Weights of a small transformer language model: width 192, 11194 steps.
MLP neurons of a small language model. Each row is named by its layer, matrix (up: input weights) and neuron, and shows model dimensions 0-191. Each number is 128 + 24 x the weight over its row's rms, rounded and kept within 0 to 255. Numbers have three digits each.
After each neuron's rows, "fires after" lists the tokens most often just before its 100 highest values on Wikipedia text that the model never trained on. A number after a token or word is its count.

L6.up531:123139151134150147136151143190178117130107121113181146151111125090134165149109168129090097138120104150134116145144116148176151124089098080131136126144143100143129144155134126071146131142129121188160166151121105119092137093119107117124143097136091127131158158137079139129098141108087142086153128115156104138122096124157101103104132155105158119134068096145128124131116106127138134149161056097120125120131101081100172160114130109112093140085135121159118131088137133153099134120142135128153103123160101151154161131139132159112113112113118104127119116148152135115172115129131094135
fires after: " R" 21, " conf" 9, "R" 9, " r" 7, "f" 6

L8.up53:150128137084130102101084120100126122140108083158120118098149173141109117143152148161108210105157125141150144157115125064138120119140117133098166103145132157134138121137152111112120130119108207119130116147113123125068095144148088134155094129135098133106143126154120105121121127120132152118170138127100115145119168116120100151133147105119138081169110108126133145164091117115141114119152160107139175114098156190137113154131141097123096132124106098132133115126126141108162122107124127133128135116149142078130142099147131097137111090153126107126150154133168172139193094142152109136
fires after: " Al" 17, " al" 11, " An" 10, " C" 9, " U" 7, "E" 6

L5.up399:123142177130120129106146121126130105132134141134124102105100147122184148131130170123104127139216158150191128147119106125134114110137168102127139142075141137139117112108124115173130124092091136130119126126116119103105137118161114135181108129176099109137144086095157089113080150145117147113156157144129129120134158091113089144139137133158098102129090087107144111145121120138147106112110111116079162143140103105147122120118128122136168153122105082128188132148131178109117132127119145129099133087133136105167099156137108125118108098156148156147169184133111139170103145110114136129
fires after: " the" 29, "The" 10, " The" 10, " his" 5, "'s" 4

L8.up383:112156120118148103134101140133125107102133156119100130118103132158119079137124156138174108163085144147147092184100137114099205129151104149137161115120102128142117152141178066154084126141145135112158133111109148131134098116096159138114108132099118133107118189127125149122120136128115112113157188136105133105126141143138152127151121117130089070143147133118081149136125114114151105154177093134149138166137140178117153118105122085126110129113129121116131141118130112163187122098131112122124096100144131132102103146099147136118112145176136143086152120179139152123151166126105103115
fires after: "–1" 29, "–2" 21, " port" 7, " Port" 4

L6.up148:108175119142133111117135117104144085145126111165143113109139124122147114147145113168155141134137082136120096139124135136115188105143182110115133118118140145119125126139132117163097130139123155145140159143088156135113156084106126143139106138141127086169116175080111153105107120128107092134125181110149111090157121122152138119170095065148136107165093129160118116055162101125139060158127148148130112124106115103149130126096123138098198134103124110139109099136121119112092170131147132140160134103092151119128130110123130126109114141154168135109138098130139104125100142097142114078
fires after: " serv" 15, " re" 10, " help" 9, " term" 7, " head" 5, " play" 4

L5.up476:084103134136113151107138113127094145123077131141123114119117122160165129186148112116127123136129124180114125117133149133135119095109149125136126095133124132190131120159143126105136125164100109096128186147076138106139122098158115127162120146158159118173148099139077137106088143106080121158151140133147112091105145091137174143101142122167123140133130112153158142105141102167141101173164140137116145103166102103090139115128144139081136079122076115175142141199116128126113129144159128122100119137117124117153146138117079109124147118092141099130145099142128096132137168127145114125
fires after: " to" 26, " could" 8, " can" 6, "ternational" 5, " would" 5

L8.up251:148111088106113121089101179143146148127101133142136126148223120106110129164134097167132139145121128102117156155153099140091106161110142127119149150132142107138174124148120150156106120121106097096123144141074148140132138157071146109160119206128120103148107160151121125159176135091172089096154157127108133155146100114090125093119112129134166115122131079175098146147138095128125099137104134111117136128102123133111158128076127137128110123120107154124141155111140110127144141114123121160139100090159127144098126105101119129175136139138137098118148114102131106097152139149096140127
fires after: " Br" 27, " Cr" 10, " ar" 9, " br" 8, "r" 6, " cr" 4

L5.up1:098156137133125121107165148097104147131091154191149084150160088116093130110141137122097085115086135096128163103106133127146142122136117107137127148154140103130147114164139124139075141142102117103104155133112142094133144117146147087103161084143128080126162118182143113130144097105135140132140109113146128092141117145114127095113133095139118126144170134120112128117139079132171141120113046125099149146134120099132145134095070128139116082163147157122116140143107138151114056119136117104082125152132117148132139095116141122144085152135093115106127166111141144094135130156149148141
fires after: " the" 42, " The" 6, " and" 5, ";" 4

L6.up532:133108125150147099111084124153111123121143121125141144111097122121164146128108117140154116168094144122154176164169124113135139063112121115123122119153178113166113105142122125142152131157115156140107159137063131127143127163082133139124099112139121111126075125070112105130126151116108136141103116166124124152129141129131136130092130113093148128180140146146191145146146083129129100115191130084108114128115107102147140106120128167123118133118113122155113144121104115160085127121188133099167108120060100091100131158127119143085129143132155133166132103125144183134095134116113128126
fires after: " was" 35, " were" 9, " had" 6, " is" 6, "augh" 5, " be" 5